Weights of a small transformer language model.
Architecture: RMSNorm before each block, no biases in attention or MLP, untied embeddings, capped logits.
MLP neurons of a small language model. Each row is named by its layer, matrix (gate and up: input weights) and neuron, and shows model dimensions 288-351. Each number is 128 + 24 x the weight over its row's rms, rounded and kept within 0 to 255. A neuron's up and down rows have the sign that makes its largest values positive.
Before each neuron's rows, "fires after" lists the tokens most often just before its 100 highest values on Wikipedia text that the model never trained on.

fires after: ",", "8", "1", "′", "6", "5"
L2.gate853 [103  92 127 136 145 144  82  81 148 166 129 156 103 121 165 114 128 124 120  93 151 134 106 128 115 108 116 134 154 122 168 132 135 136 144 102 153 145  90 140 143 123 160 111 109 152 109 120 131 143 168 137 129 151 131 151 100 159 154  82 103 134 151 122]
L2.up853 [125 147 129  88 177 139  98 135 119 130 160  76 133 143 122 116 126  91 133 127 159 127 113 127 102 131 129 142 134 154 101 136 145 120  91 113 128 109 113 128 101 153  97 120 139 153 131 129 152 130 121 122 137 135 142 100 104 115 122 134 167 136 113 130]

fires after: "\n", ",", ".", " where", " when"
L5.gate288 [158 152 153 175 174 131 164 164 144 121 140 104 123 110 144  49 104 117 124 134 140 129 108 136 143 135 149 128 116 122 149 128 161 113  83 145 123 147 138 145 157 152  96 115 180  54 126 112 124 121 110 132 124 139 126 139  78 112 154 139 107 157 113 111]
L5.up288 [126 121 132 156 108 108 143 120 143 132 126 150 144 152  92 126 138 107 137 100 117 118 101 131 135 108 114 159 120 131 103 149 159 111 111 114 123  76 140  97 142 168  98 157 153 120 154 128 125 135 109  92 125 121 124 143  77  91 151 138 152 120  94 109]

fires after: ":", "0", "4", "3", "2", "1"
L2.gate969 [ 91 170 144 158 121 136 169 131 129 109 123 130  98 119  88 134 125 140 111 112 126 177 129  80 152 148 141 123 103 131 131 136 129 136 140 144 109 152 100 150 115 127 147 100 125  99 111 120 118 136  89 129 114 127 152 100 112 168 122 112 139 154 127 186]
L2.up969 [112 154 115 140 145 140 127 107 130 139 110 127 105  97  88 137 111 167  79 126 116 110 139 126  84 139 140 139  77  99 149 140 152 102 130 107  95 113 111 136 130 123 115 132 120  88  76 110  81  75 130 135 107  93 103  87 163 149  88 148 129 152 131 129]

fires after: "–", "-", "0"
L4.gate299 [114 135 105 109 105 113 149 152 142 115  90 162 136 135 122 136 119 143  95  98  93 103 100 121 120  97 191 154 127 200 123 164 113 131 166 127 177 121 149 129 115 148 123 129 103 141 163 142 124 121 154 122 125 106 120 144 100 117 141 137 105 165 155 130]
L4.up299 [122 161 150 104 123 119 172 165  85 121 116 161  95 127 107 102  93 146 112 112 102 140  85 105 171 146 102 157 108 116  92 128 123 147 105 174 124 159 144 142 100 140 104 105 130 131 138 114 104 174 118  98  95  99 146 144  95 108 139  95  85 135 122 160]

fires after: "\n", "s", " \"", " ", "ner"
L2.gate18 [154 163 139 104 126 127 136 143 151 122 131 116 109 113  92 136  93 164 162 104 138 112 152 104 136  93 106 102 149 115 177 136 116 130 151 131 107 150  99  99 115 109 106 144 146 167 147 117  86 109 138 115 133  97 148 125 100 175 132 148 105  96 116 171]
L2.up18 [136 151 140 149 185 140 126 148 123 125 142 144 150 148 101  96  97 153 131 137 137 120 143 115 117 120 159 115 172 118 124 145 117  89 104 142  88 126 143  93 123 116 122 128 114  93 127  85 135 103 121 136 122 130 161 132 124 154 169 143  87 153 113 140]

fires after: "0", "9", " ", " Z", "1"
L5.gate888 [ 83  77 100 167 172 123 132 118 142  87 152 143  99 112 121 141 172  95 115 123  91  98 142 158 124 148 118 121 109 105 165 141 121 120 200 136 133 108 139 134 143 131 155 153 110 132 115 139 141 107 151 119 138 166 140 122 165 153  90 115 132 150 110 142]
L5.up888 [167  80 112  76 150 111 112 160 154  88 174 140 127 155 150  95 102 121 162 119 146 120 138 186 143 123 148 110 116 142 128  77 105 118 151 131 136 108 142 129 146 131 182 130 162 133 158 104  73 168 142  46 103 110 129 130 150 169  65 150 133 160 106 141]

fires after: " the", "\n", " a", " his"
L2.gate99 [114  93 102 165  77 132 136 143 117 139 118 132 109 140  94 119 116  90 114 120 149  86 110 156 108 151  95  89 164 108 151 142 103 100 137 115 127  74 100 104 163 135 119  68 135 164 125 174 136 113 141 134  89 119 110 160 120 142  79  90 114 107 144  73]
L2.up99 [125 117 147  99 159 113 113 103  82 105 120 131 115 141 101 190 155 135 116  85 113 125 116 134 153  84  98 108 128 165 103  94 109 135 163 145 152  99 135 120  99 131 126 103 127 151 117 168 150 139 113 139  98 135 152 119 157 105 110 143 123 114 165  95]

fires after: " |", "0", " In"
L6.gate532 [118 123 150 120 145 111  93 156 147 137 118 132 115 154 112 138 125 106 122 152 143 142 162 103 140 160 129 130  94 119 144 119  93 128 124 129  77 127  95 100 109 125 128 122 119 176 118 119 114 115 113  96 123  98  83 103 144 168  99 150 181 101 149 120]
L6.up532 [118 138 140 111 109 162 132 171 183 127 124 120 125  87 137 130  97 159 138 118 120 140 110  78 117 102 124 151 150 122 144 135 109 114 150 112 125 124 140 100 128 144 161 131 144 127 100 127  93  94 115 120 104 102 139 131 160 141 178 127 139 134 133 105]

fires after: " the", "Early", "==", " was", " ", "\n"
L10.gate703 [ 93 136 111 129 122 131 129  93  93 133 134 107  83  98 122 163 120 179 109 136 132 127  97 202  98 131 133  84 144 104 144 119 167 102 146 101 129 144 141 121 128 187  97 112 122 115  98 125 106 113 119 153 163 134 139 123 104 133 126 100  98 133 124 128]
L10.up703 [ 89  98 141  78 114 175 139 147  67 102 115 141 114 127  85 178 162 123 104 127 137 170 128 129  82 148 141 128 139 141 135 138 119  68 167 154 124 116 193 136 163 125 133  98  93 142 131 109 143 119  98 133  91 125 159  91  99  90  93 129 123 108 155 123]

fires after: "1", "2", "0", " ", "8", "\n"
L6.gate421 [ 81 141 108 128 123 129 127 127 138 139 117 135 131  76  96 176 109 102 147 105 122 134  94 112  87  99 149 132 127 120 161 118 131 133 128 132 133 151 134 124 131 142 112 102 108 143 153 141 131  93 113 117 113 140 112 103  99 110  54  75 131 148 101 118]
L6.up421 [121 150 150 172 140 126 117 122 118 156 114 107 108 107  97 119 132 140 107 125 115 132 113  88 106 135 114 137 109 109 131  96 133 130 118 148 108 128  90 138 138 137 151 149 114 158 132  95 126 102 121 131 154  99  91  98 128 106 112 155 106 117 133 120]

fires after: "9", " ", " R", "8", "2", "°"
L2.gate963 [165 133  98 144 150 167 110 115 145 146 145 104 119 144 134 131 106 148 140 130 157 130 161 154 112  85 169 137  84 132 156 111 127  93 169 140  79 133 137 145 143 127 107 107 147 137 124  83 131 114 129 110 156 156 156 130 142 130 118 184  98 115 143  99]
L2.up963 [172 166 176 122  98 176 104 145 144 140 137 178 105 157 102 115 155  95 160 153 159 138 129 109 137 154 128 115 166 173  99 134 125 125 121 167 121 103 133 124 120 138 154 101 121 124 134 130 152 137 164 147 133 123  94 158  89 148 134 153 120 123 105 107]

fires after: "0", "6", "5", "9", "3", "8"
L2.gate106 [127 148 173 129 152 138 106 127 105 118 152 137 129 160  92 149 133 130 110  64 142 113 106 135 128 142 135 150 134 134 130 124 111 155 132 132  53 130 131 133 121  98 121 115 134 105 108 141  92 112 121 148 115  97 132 127 136 171 125  73  67 144 167 115]
L2.up106 [126 159 127  73 190 144 145 130  90 125 135 120 132 132 162 106 129 101 161 113 107 101 130 148 129 173 161 125 136 150  92 169  95 150 100 158 131 114 105 167 127 101  98 117 158 154 111 153  69  96  87 128 118 133 111 112 123  98 118 125 114 100 154 101]

fires after: " \"", " (", "\n", "===", "=="
L2.gate869 [125 132 137 153  84 115 148 172 111 160 116  85 119 141  83 140  93 149 173 142 114 136 118 123 172 121 171 127 149 134 173 122 117 114 107 100 127 134 110 106  99 141 108 122 131 155  88 153  83 153 106 128 109 142 143 115 123 148 149 146 111 179 177 148]
L2.up869 [139 106 115 142 116 125 150 108 158  89 110 129 102 105 119 159  95 103 163 105 123 139 149 151 119 129 114 101 166 155 134 129 129 128 130  53 131 153 139 131 132 141 122 122 131 150 103 134  91 140 124  85 102 123 172  83 128 161 121 115 106 117 104 136]

fires after: "1", "9", "|", " ", "0", "–"
L13.gate369 [149 113 105  96 138 134 142 140 181 135 146 113  99 132  90 125  87 141 124 119 152 146 138 135 106 100 178 128 165 137 148  92  98 119 147 139 106 110  91 120 142 140 102 137 158  88 134 120 107 125 124  92  93 116 113 117 142 165  92 136 122 112 179 122]
L13.up369 [ 93 112 159 136 160 141 115 158  77 129 150 126 121 118 149 174 142 116 127 114 154 195  87 124 151 103 163  97 172 161 156 110 126 149 161 107  95 150 127  94 153 128  99 139 124 105 135 131 128 109 142 142  82  92  95  94 148 150 152 164 136 116 112 139]

fires after: " "
L10.gate949 [111 118 137 122 114 123 163 113 168 166 119 108 164 118 139 136 112 146 141 145 142 147 173 115 133 121 118 152 114 118 113 108 119 155 128  85 121 132  97 133 139  94 160 122  72  86  80 115 156  98 180 135 142 104 121 119 105 104 159 153  98 117 139 118]
L10.up949 [143 124 121 109 116 101 121 121 151  90 144 104 139 158  94 107 112 140 128 151 129 140  96 148 112 121 102 146 139 125 110 138  98 128 140 144  97 151  89 148  67 113 130 139 130 168 160 120 134 114 146 132 105  72 158 141 128 140  99 100  99 112 132 133]

fires after: " |", " ", "-", ";", "|"
L5.gate909 [145  77 104 136 119 103 108 140 124 158 132  87 114 101 118 116 139 106  86 115 146 108 116 125 165 112 137 164  78 123 169 141 124 152 140 134  71 116 140 144 104 121 136 147 106 136 154  86 117 150 135 119 157 159 144 136 101 129  96 140 163 120 196 140]
L5.up909 [106 156 147 114  93 147  95 132 149 123 108 105  87 133 115 118 117 116 129  96 110  97 144 112 120  71 154 133 122 101 127  74  92  97 131  90 151 123 104 118 130 147 115 142 107 174 104 162 140 110 144 108 121  88  95 139 122 151 113 120  72  86 127 136]

fires after: "\n"
L2.gate986 [105 105 122 134 113 159 135 123 165 126 110 127 140 149 115 102  95 132 122 137 118 130 119 158 139 111 145 176 169 137 149 141 125 123 136 112 173 166 158 109  58 128 157 104 139 124 103 150 101 109 121  90 131 149 157 109 102 135 127  96 125 112 105 175]
L2.up986 [158 153 125 139 128 127 129 135  97 109  79 150 159 136 115 163 100 133 154 124 142 138 109 127 111 139  91 143 153 161 119  96 108 109 118  81 185 131 152 135 112  89 139 122 117 109 103 125 127 142 124 104 105 132 141  79 127 169 134 127 101 140 138  98]

fires after: " ", " the"
L2.gate414 [132 113 122 115  64 181 154 126 122 168  76 141 169 143 119 115 152 107 173 166 112 136 180 114 133 113 121 150 123  92 163 124 135 121 137 126 129 134  82 130 131  92 153  89 112  80  80 103 104 116 140 129 157 131 120 131  98 136 136  91 125 122 128 150]
L2.up414 [160 117 119 113 114 116 177  99 145 117 129 141 127 118 141 104 137 150 100 140  99 113 117 154 130 149 154 150 116 142 110 134 130 133 134 159 138 166 151 177 124 141 111 152 123 129 148  97 132 103 144 134 115 111 109 117 125 104 130 122 151 121 127 110]

fires after: "\n", "1", "6", "3", "0", "8"
L4.gate778 [143 148 101 128 190  97  81 141 128  82 108 114 103 143 155 157 147 160 132 111 147 116 102 132 108 101 120 111 114 151 136 123 113 131 128  92 119 150 120 175 148 134 111 125 142 120 153 166 123 155 106 113 129 117 112 155 113 118 126  67  99 161  93 156]
L4.up778 [104 121 112 110 115 111 146 126 127  87 115 171 165 146 142 146 138 144 113 153 130 127 116 136 161 124 163 148 133 134 149  97 112 145 125 114 130 138  89 127  66 138  88  90 163 157 162 141 113 145  95 111 152 118  88 125 128 112 135 108 100 138 126 120]

fires after: ".", "t", ","
L2.gate806 [129 157  97 144 160 162 131 129 159 110 120 107  84 124 115 124 120  97 143 130 152 154 126  75 123 129 169 135 145 116 112 141 167  97 117 131 155 147 132 152 136 142 137 150 163 121 149 185 132  94 146 121 150 122 135 125 149 151 148 164 125 143 118 163]
L2.up806 [ 83 131 106 145 165  95 127 121 101 141 123 128 140 157 117 121  83 157  75 155 145 128 116 139 123 136 108 138  83 153 149  65 136 127 111 131 128 115 129 131 142 163 137 119 162 127 163 159 111 161 117 121 118 161 123 121 115 131 100 169 151 146  93 123]

fires after: "\n", " the"
L4.gate332 [134 176 131 132 112 162 131  76 137 167  64  97 180 106 115 125 100 129 116 115 112 118  98 139 107 164  83 142 174 129 146 107 135 117  97 139 118 128  84 162 159 109  85 107 112 152 144 110 119 144 131 139 119 132 157 144 143  94 113 101 118 141 125 128]
L4.up332 [125 101 131 135 143 110 102 126 107 124 120 106 172 138 126 132 130 122 115 128  95  95 102 132 163 150 125  85 102 179 109 115 167  95 137  82 126  81 121  85 109 182  87 137 109 163 121 136 135 122 139 154 123 120 147 126 149  99 111 169 140 147 128 145]

fires after: "0", "th", "1", "7", "8", "2"
L8.gate74 [128 108  97 165 127  96 142 137 145 136 117 124 136 162 124 149 132 103 116 149 109 113 160 137 145 123 151 139 115  91 146 107 140 135 110 171 126 122 130 129 132 100 143 134 113  97 107 126  68 104 123 152  96 111 148 123 148 138  90 144 136 118 105 138]
L8.up74 [121 148  99 111 122 139 127 133 135 145 121 102  90 151  81 114 142  99  94 141 143 143 110 150 155  87 122 136 140 151 136 141 138 112 144 128  80 115 128 122 135 141 121 163 117  97  98 136 125 126 145  66 140 124  53 139  96 119 123 130 186  58 139 132]

fires after: " |", " ", "1", "0", "6"
L5.gate313 [135 114 137 134 171 153 112 174 130  74 104 108 117 125  82 126 131 127  87 108 120 124 137 152 151 139 159 130 133 103 178 169 145  99 120 143 108 131 142 132 117 134 137 173 122  93  78 134 112  98 118 156 117 121 125 111 109 140 169  96 145 102 123 137]
L5.up313 [113 111 123 118 193 151 145 120 159 138 171  95 120 120  92 101 150 127 111 154  86 123 142 156 137  76 114 152 102 145 156 145 163 100 122 110 123 147 138 119 129 106 137 195 120  93 126 104 129 119 181 118 168 108 121 156  97 172 134 141 154 157 142 129]

fires after: "4", "9", "0", "1", "7"
L8.gate15 [139 140  88 117 139 169 124 134  85 120 114 137 104 129 181  96 141 123 111  88 136 141 147 141  86 105 135 163 136 131 112 180 158 132 114 160 136  87 131 152 120 104 128 150 110 165 116 102 122 157  91 145 147 114 144 177 130 125 128  94 112 183 120 128]
L8.up15 [133 138 147 114 100 146 106 103  77 119 112 145 159 141 134 112 136 154 118 133 160 147 138 134 118 113 159 165  90 134  91 131 136 121 109 148 125 124 133 145 130 148 102 141 136 148 126 105 111 129  83 145 125 118 147 131  85 113 142  68 115 151  89 145]

fires after: "9", "\n", "0", " "
L10.gate588 [ 75 157 176 124 103 159 110 131 130 138 131 151 149 112 149 138 141 139  95 186 192 109 105 114 147 188 126 146 148 120 136  74 129 109 191 134 134  93 141 145 160 120 137 121 135 146 128 127 144 117 154 114 106 110 112  99 136 132 111 128 168  90 164  91]
L10.up588 [131 126 114 103  98  88 131 126 139  99 119 161 140 123 151 126  99 142 100 155 139 123 120 115 130 126 152 150 135 107 155 135 103  96  91 166 161 134  88 117 121 115 155 117 164 136 105 161 116 138 114 138  74 137 134 123 138 158 116 103 127 110 108 125]

fires after: "0", "2", "5", "1", "6"
L4.gate970 [132 150  99 155 100 106 164  89 137 113 172 135 131  85  72  79 134 118 110 122 143 128 146 145 134 126 134 161 142 157 110 171  96 110 135  91  94 128 113 132 106 138 127 141  93 116 138  79  93 119 136  93 123 130 124 156 104 114 150 134 193 112 126 154]
L4.up970 [115 114 112 114 124 140  85 120 115 171  98 118  94 128 137 121  99 161 134 160 116 155 141 141 142 151 135  97  88 106 111  95 133 114 133 159 150 129 115 100 142 108 106 132 136 129  70 155 171 112 102 119  87  83 129 130 117 152 124 144 114 106 106  96]

fires after: "0", "1", "5", "6", "3", "8"
L2.gate703 [132 128 129 153 112  84 110 112 146 142 140 134 104 161 121 158 135  97 154  99 123 149 121 145  88 123 133 125 176 111 111  99 162 156 151 139  89 133  65 123 167 143 119 135 133 105 114 108 132  88 156 150 138 179 137 132 182 146 130 100 120 105 148 138]
L2.up703 [102 157 148 103 142  51 128 128 119 115 162 123 144 140 122 122 143 125 176 162 160  75 145 149 125 105  95  90 147 142 129  85 142 135 125  79 112 135  91 116 145 147 130 138 104 107 117 139 124 149  99 104 137 120 137 127 123 117  91 143 141 140 116 135]

fires after: ".", "1", "2", "8", "3", " "
L4.gate268 [138 163 167 128 149 132 110  84 124 139 163 141 109 118 163 133 124  87 102 127 100 141 133 112  96 129 135 177 126 132 140 146 185 112 129  99  88 164 120 137  87  62 182  97  85 115 100 183  62 137 122 105 160 100 116 149 112 110 141 110 109 138  69 180]
L4.up268 [158 133 103  88 157 145 134 115  98 150  91 161 162 136 161 124 102 146  76 145 137 100  91 116 133 109 152 150 135 164 143 133 148 134 140 142 109 126 116 131 134 112 135 129 101 126 138 155  80 128  85 138 105 117 111  82  76 155 161 174  87 170 163 130]

fires after: ":", " For", " for", " are"
L5.gate164 [ 87 135 151 102  75  98 134 123 152 112 116 126 142 126  93 172  92 153 143 128 145 123 114 133 177 119 102 163 129 125 147  62 164 137 147 111 157 126 155  98 137 130 109 144 121 126 166 159 118 122  99 130 117 114 125 126 102 123 181  46 145 146 112 172]
L5.up164 [ 78 157 181 111 125 132 116 112 112 113 126 119 145 158 118 137 108 136  94  89 134 115 106 134 121 145 109 114 131 143 124 149 115 142 151 148 124 140 134 125 113 183  87 122 144 151 121  77 128 110 131  93 164 162 100 130 134 141 102 152 157 145 106 131]

fires after: "1", "2", " most", "0", " ", " the"
L4.gate763 [ 85 148  86  90 108 161 125 129 132 126 160 138 140 115 151 127 131 114 168 123 118 119 149 117 121  78 156 136 138 152 152 140 120 137 118 126 153  64 144 200 131 112 105 157  95 125 109 133 123 102 137 136 112 137 142 131 134 114 139 131  99  96 126 106]
L4.up763 [134 110 156 137  66 109 143 122 141 133 134 121 161  94  94 108 111 156 160 132  84 159 126  68 116 121 150 122 135 166 102 161 118 126 107 170  96 147 135 139 133 130 109 123 109 157 102 144 129 115  94 132 136 131 136 145 134 123 132 133  74 154 114 137]

fires after: "\n", "P", " Pa", " Comp", " Pi"
L4.gate497 [106  91 116 100  74 175 123 109 134 119 128 151 171 115 173 136 117 103  92 132 142 131 135 118  90 122 154 212 142  96 139 134 162 112 149  77 101 110 130 142 161 115 142 118 149 147  73 157 121 118 145 166  92 137 166 136 111 130 116 148 109 153 124 141]
L4.up497 [ 81 100 141 118 120 162 124  92 155 124 132 101 119 134 136 149  95 155 204 146 117 105 123 148 139 123 105 185 145 161 118 120 151 140 133 142 156 133 131 118 131 126 137 138 116 105 114 128 120 183 153 150 104 126 123 139 147 170 161  91 162 135 130 152]

fires after: "1", " ", " ("
L13.gate427 [120 176 122 115 125  99 106 135 163 124 127 115  96 117 124 140 131  83 111 171 145 141  93 106 117 142 112 134 138  94 103 121 133 106 129  67 101 150 105 109 168 125 130 103 103 136  87 141  84  83 140 123 126  87 113 155  92  85 125 119 111 163 133  93]
L13.up427 [144 157 130 139 141 129 101  96 144 122  96 159 123 129 134 101 160 148 136 135 150  49 103  97 100  89 117  97 125 142 107 112 150 156 135 144 116  99 136 145 150 124 109 151 150  96 155 126 183  88 139 115  90  81  99 159 137 114  87 140 111 118 137 151]

fires after: "1", " "
L13.gate291 [144 161 146 147 146 140 120 155 111 104 147 129  75 172 122  88 133 125 137 175 128 144 149 128 170 146 132  93 148 122 120 167 121 121  89 172  94 132  99 122 138 160 132 134 104 129  98 168 134 134 120 136 133 176 158 136 121 118 129 104 107 139 117 116]
L13.up291 [103 101 144 120 124 140 118 147 132 135 152 135 119 138 132 132 121 142 125 130  91 124 154 107 149 127 139 102 137 128 123 175 161 115 122 142 108 192 127 154 169 126  93 166 117 104 148 120 127 133 139 156 139  84 150 130 160  95 104 143 126 131  89 141]

fires after: " ", "\n", "|", "1", "2"
L10.gate762 [109 143 101 150 121 164 160 125 136 108 126 138 138  91 171 144 134 130 138 133 146 142 119 125  96 103 141 143 110  99  89 134  80 104 148 129 145 158 126 146 145 101 147 129 100 128 138 123  86  97 134 120 127 120 126 181 100 148 146 141 124 129  82 159]
L10.up762 [133 166  89 103 154 127 127 107 127 164 165 109 134 127 166 118  92 179 108  94 125 132 154 128 137 104 137 139 128 120 100 111 134 157 124 103 140 144 131  99 160 148 153 131 143 102 127 143  94 123 180 118 148 107 157 112  94 119 113 178 152 133  55 142]

fires after: " the", "s", " his", " The", " their", "-"
L4.gate603 [139 123 129 126 136  73 121 177  85 105 101 129 124 158 119 124 118 126 127 126 130 161  99 130  90 130 119 142 111 146 138 150 161 148 158 124 157 112 153 139 136 173  76 125 160 187  94 128  97 113 131 112 125 135 111 139 129  71 131 137 119  96 173 102]
L4.up603 [140 119 110 131  85 151 148 165 100 163 172 133 141 111 103 115 143 172 102 116 135 113  69  54  80 125  94 133 103 133  94 116 164 139 135 153 180 106 171 102  85 112 116 163 137 139 114 127 166 173 173 182 115 115 137 146 161 109 137 133 119 128 173 156]

fires after: "2", "1", " ", "3"
L13.gate746 [114 154 120 135  91  96 110  71 130 135 151 126 100 104 162 104 120 136 132 131 123 100 149 157 104 112 124 146 107 129 100 155 148 138  93 120  87 136 136  73 132 158 141 133  91 152 143 142 172  99 109 112  99 103 135 138 137 126 133 143 143 113  96 123]
L13.up746 [141 105 127 167 141 136 132 136 128 127 124 135 129 128 132 114 118 119 140 149 153 145 114 127 120 167 110 128 136 119 137 121  75 133 111 145 141 145 114 170 160 152 149 130 117 131 103 111 169  87 148 161 114  70 107 158 113 142 122  73  98 148 150 126]

fires after: "s", "os", "len", "es", " Lu", " Li"
L5.gate127 [159 136 150 147 125 147 127 106 147 123 143 109  92 122  77 117 157 122 157 150 125 128 115 104 127 115 124 133  95  97 127 113 127 116  93 123 132 167 141 159 132 118 112 136 124 147 131 129 172 150 129 140 125 119 104 169 157 153 160 133  88 117 157 176]
L5.up127 [145  97 103 125 134  94  97 117 119 165 132 141 119 137 124 169 146 109 119 106 107  89 141 131 125 129 149 129 140 159 136  84 132 177 120 122 121 162  93 104 130 120 166  94  90 129 128 116 126 111 179 140 124 145 140 146 123 118 141  90 119 117 112 161]

fires after: ",", " Medal", "s"
L6.gate689 [164 107 132 172 109 120 129 152 129 132 132 135 106  83 135 134 133 158 127 125 156 129 123 129 160 127 122  67 126 117 130 133  95 138 141 127  93 168 133 117 136  94  91 123 135 154 114 147 143 131 141 185 108  81 111 119 130 136 169 112 133  55 165 130]
L6.up689 [129 138  91 143 168 151 151 138 133 161 104 194 146 111 128 102 134 107 133 126 144 146 110 108 106 130 125 141 141 136 145 114 123 147 107 117 124 149  87 113 155 125 132  94 137 151 116 133 171 126 146 135 138 118 142 125 120 128 145 107 149 137 139 139]

fires after: ",", "\n", "),"
L2.gate725 [152 131 165 160 145 140  92 145 101 149 147 158 133  98 142 130 109 137 124 107 165 159 140 147 158 183 151 128 145 105 146 137 107 161 139 125 143 132 104  88 171 184 114  99 103 108 191 120 119  90 156 112  94 130 119 100 122 127 155 145 180 142 173 142]
L2.up725 [134  87 172 125 164 160 107 116 113 193 135 163 134  99 156 138  88 153 131  91 152 140 118 130 154 174 176  77 137 140 116 102 138 135 127 122 137 115  75  90 146 123 146  96 101 125 137 118 114 152 139  89 116 148 167  72 101 130 115 123 172 143 131 142]

fires after: "2", " ", "0", "1", "9", " Medal"
L10.gate679 [ 91 164 138  94 105  91 146  95 130 139 158 171 115 127 138 121 136  96 114 151 115  95 126 147 114 162 124 111 112 107 153 130 164 112 125 123 130 110 118 186 156 136 139 126 123 128 169 176 107 132 107 110 132 151 101 166 157 114 105 124 136 116 152  98]
L10.up679 [140 112  97 102 110 138 110 155 136 147 136 113 136 123 147 127 154  75 104 122 132 115 113 147 113 134 144 143 113 128 142 114 196 142  97 146 121 119  92 158 189 144 181 118 113 115 118 162 141 124 109 134 153 123 113 123 119 122 150  82  86 130 123 140]

fires after: " =", "′", "3", "0", "5", "4"
L4.gate897 [159 178 124 155 114 159 121 124 133 108 139 125  95 132  98  95 129 101 121  91 137 139 111 155 146 107 151 138 141 152 126  91 130 143 141 116 125  89 133 126  96 122 101 124 122 132 144  90 116 111 155 144 160 143 113 127 146 103 133 112 154  91 133 141]
L4.up897 [109 167 142 142 109 112 117  84 114 124 115  80 104 136 110 131 139 115 158 132 114 150 131 124 129 137 144 148  99 165 120 156 137 141 150 152 155  92 129  92 126  90 128  89  99 152  88 137 128 144 135  79 125 152 114 138 162 148 153 127 127 100 131 174]

fires after: "1", "2", "9", " ", " the", "\n"
L10.gate585 [162 150 155 184 138 159  99  73 140 139 127 160 108  71 120 133 138 155 105 112 120 141 153 124 114 147 135  79 147  93 131 179 164 126 126 124 101 181 111 119 165 154 126 120 116 129 139 175  83 119  93 137 134 111 152 111 119 178 150 155 136 130 131 136]
L10.up585 [129  84 162 124 121 166 129 150 153 106 103 124 106 167 132 149 167 131 140 121 113 124  97 110 186 117 117 126 158 118 139  87 158 143 137 132 101 166 143 173 119 105 115 122 119 158 132  87 168 114 138 145  95  86 108 121 114 135 121 101 138 155 146 151]

fires after: " ", " be", "ven"
L5.gate924 [ 95 118 185 138 129 128 133 122 128 121 102 107 107 101 132 168 104 144 136  95 139 153 166 195 174  87 130 126 141 192 120  95 139  99 162 148  87 120 134 113 161  97 112 104 128 168 131 142 149 124 130 118 165 133 149 128 115 136 141 163  76 136 120 111]
L5.up924 [129 142 159 130  99 132  90 130 106 168 113 152 140 110 137  82 140 138 115  84 128  91  98 120 110  78 119 129 131 153  81 107 116 124 157 139 140 142 119 100  93 157 128 120 149 149 114 118 127 137 117 100 151 159 109 137 119 134 148 141 103 156 139 139]

fires after: " "
L10.gate725 [110 137 122 174 109 125 127 168 142 136 109 124 105 107 143 118 129 106 188 156 167 158 161 134 149 104 135 133 113 108 137 109 172 100 179 131 116 137 142 137 129 112 165  91 115 144 127 152 131 106 124 110 134 102 141 136  78 139 109 154 113 134 171 114]
L10.up725 [108 110 101 116  74 127 179 127 159 109 110 182 188 166 135 111 105 109 105  93 156  88 103 125 102  97 145 199 134 149 132 133 101 160 146 125 152 144 181 146 128 151 103 127 142 153 120 139 164 136 186 126 129 150 132 120  76 114 124 140 129 132 154  74]

fires after: " ", "2", "0", "1", "-", "9"
L6.gate974 [112 122 127 141 171 130 132 154 115 150 124 110 110 150 112 109 159 128 109 151 174 117 123 151 133  86  99 101 104 121 173 138 130 156 125 125 102 168 139  96 138  74 113 145 128 137  84 143 151 100 135 155 152 107  96 149 134 141  83 158 110 140 148 159]
L6.up974 [158 103 130 129 168 100 125 105 132 156 132 149 117 120 114 128 140 136 114 160 153 127 142 119 142 115 141 101 124  74 138  99 133 133 131 140 123 107 109 138 160 113 160 167 151 120  94 130 167 115 161 116 144  75 130 109 112 159  70 179 178 135 161 105]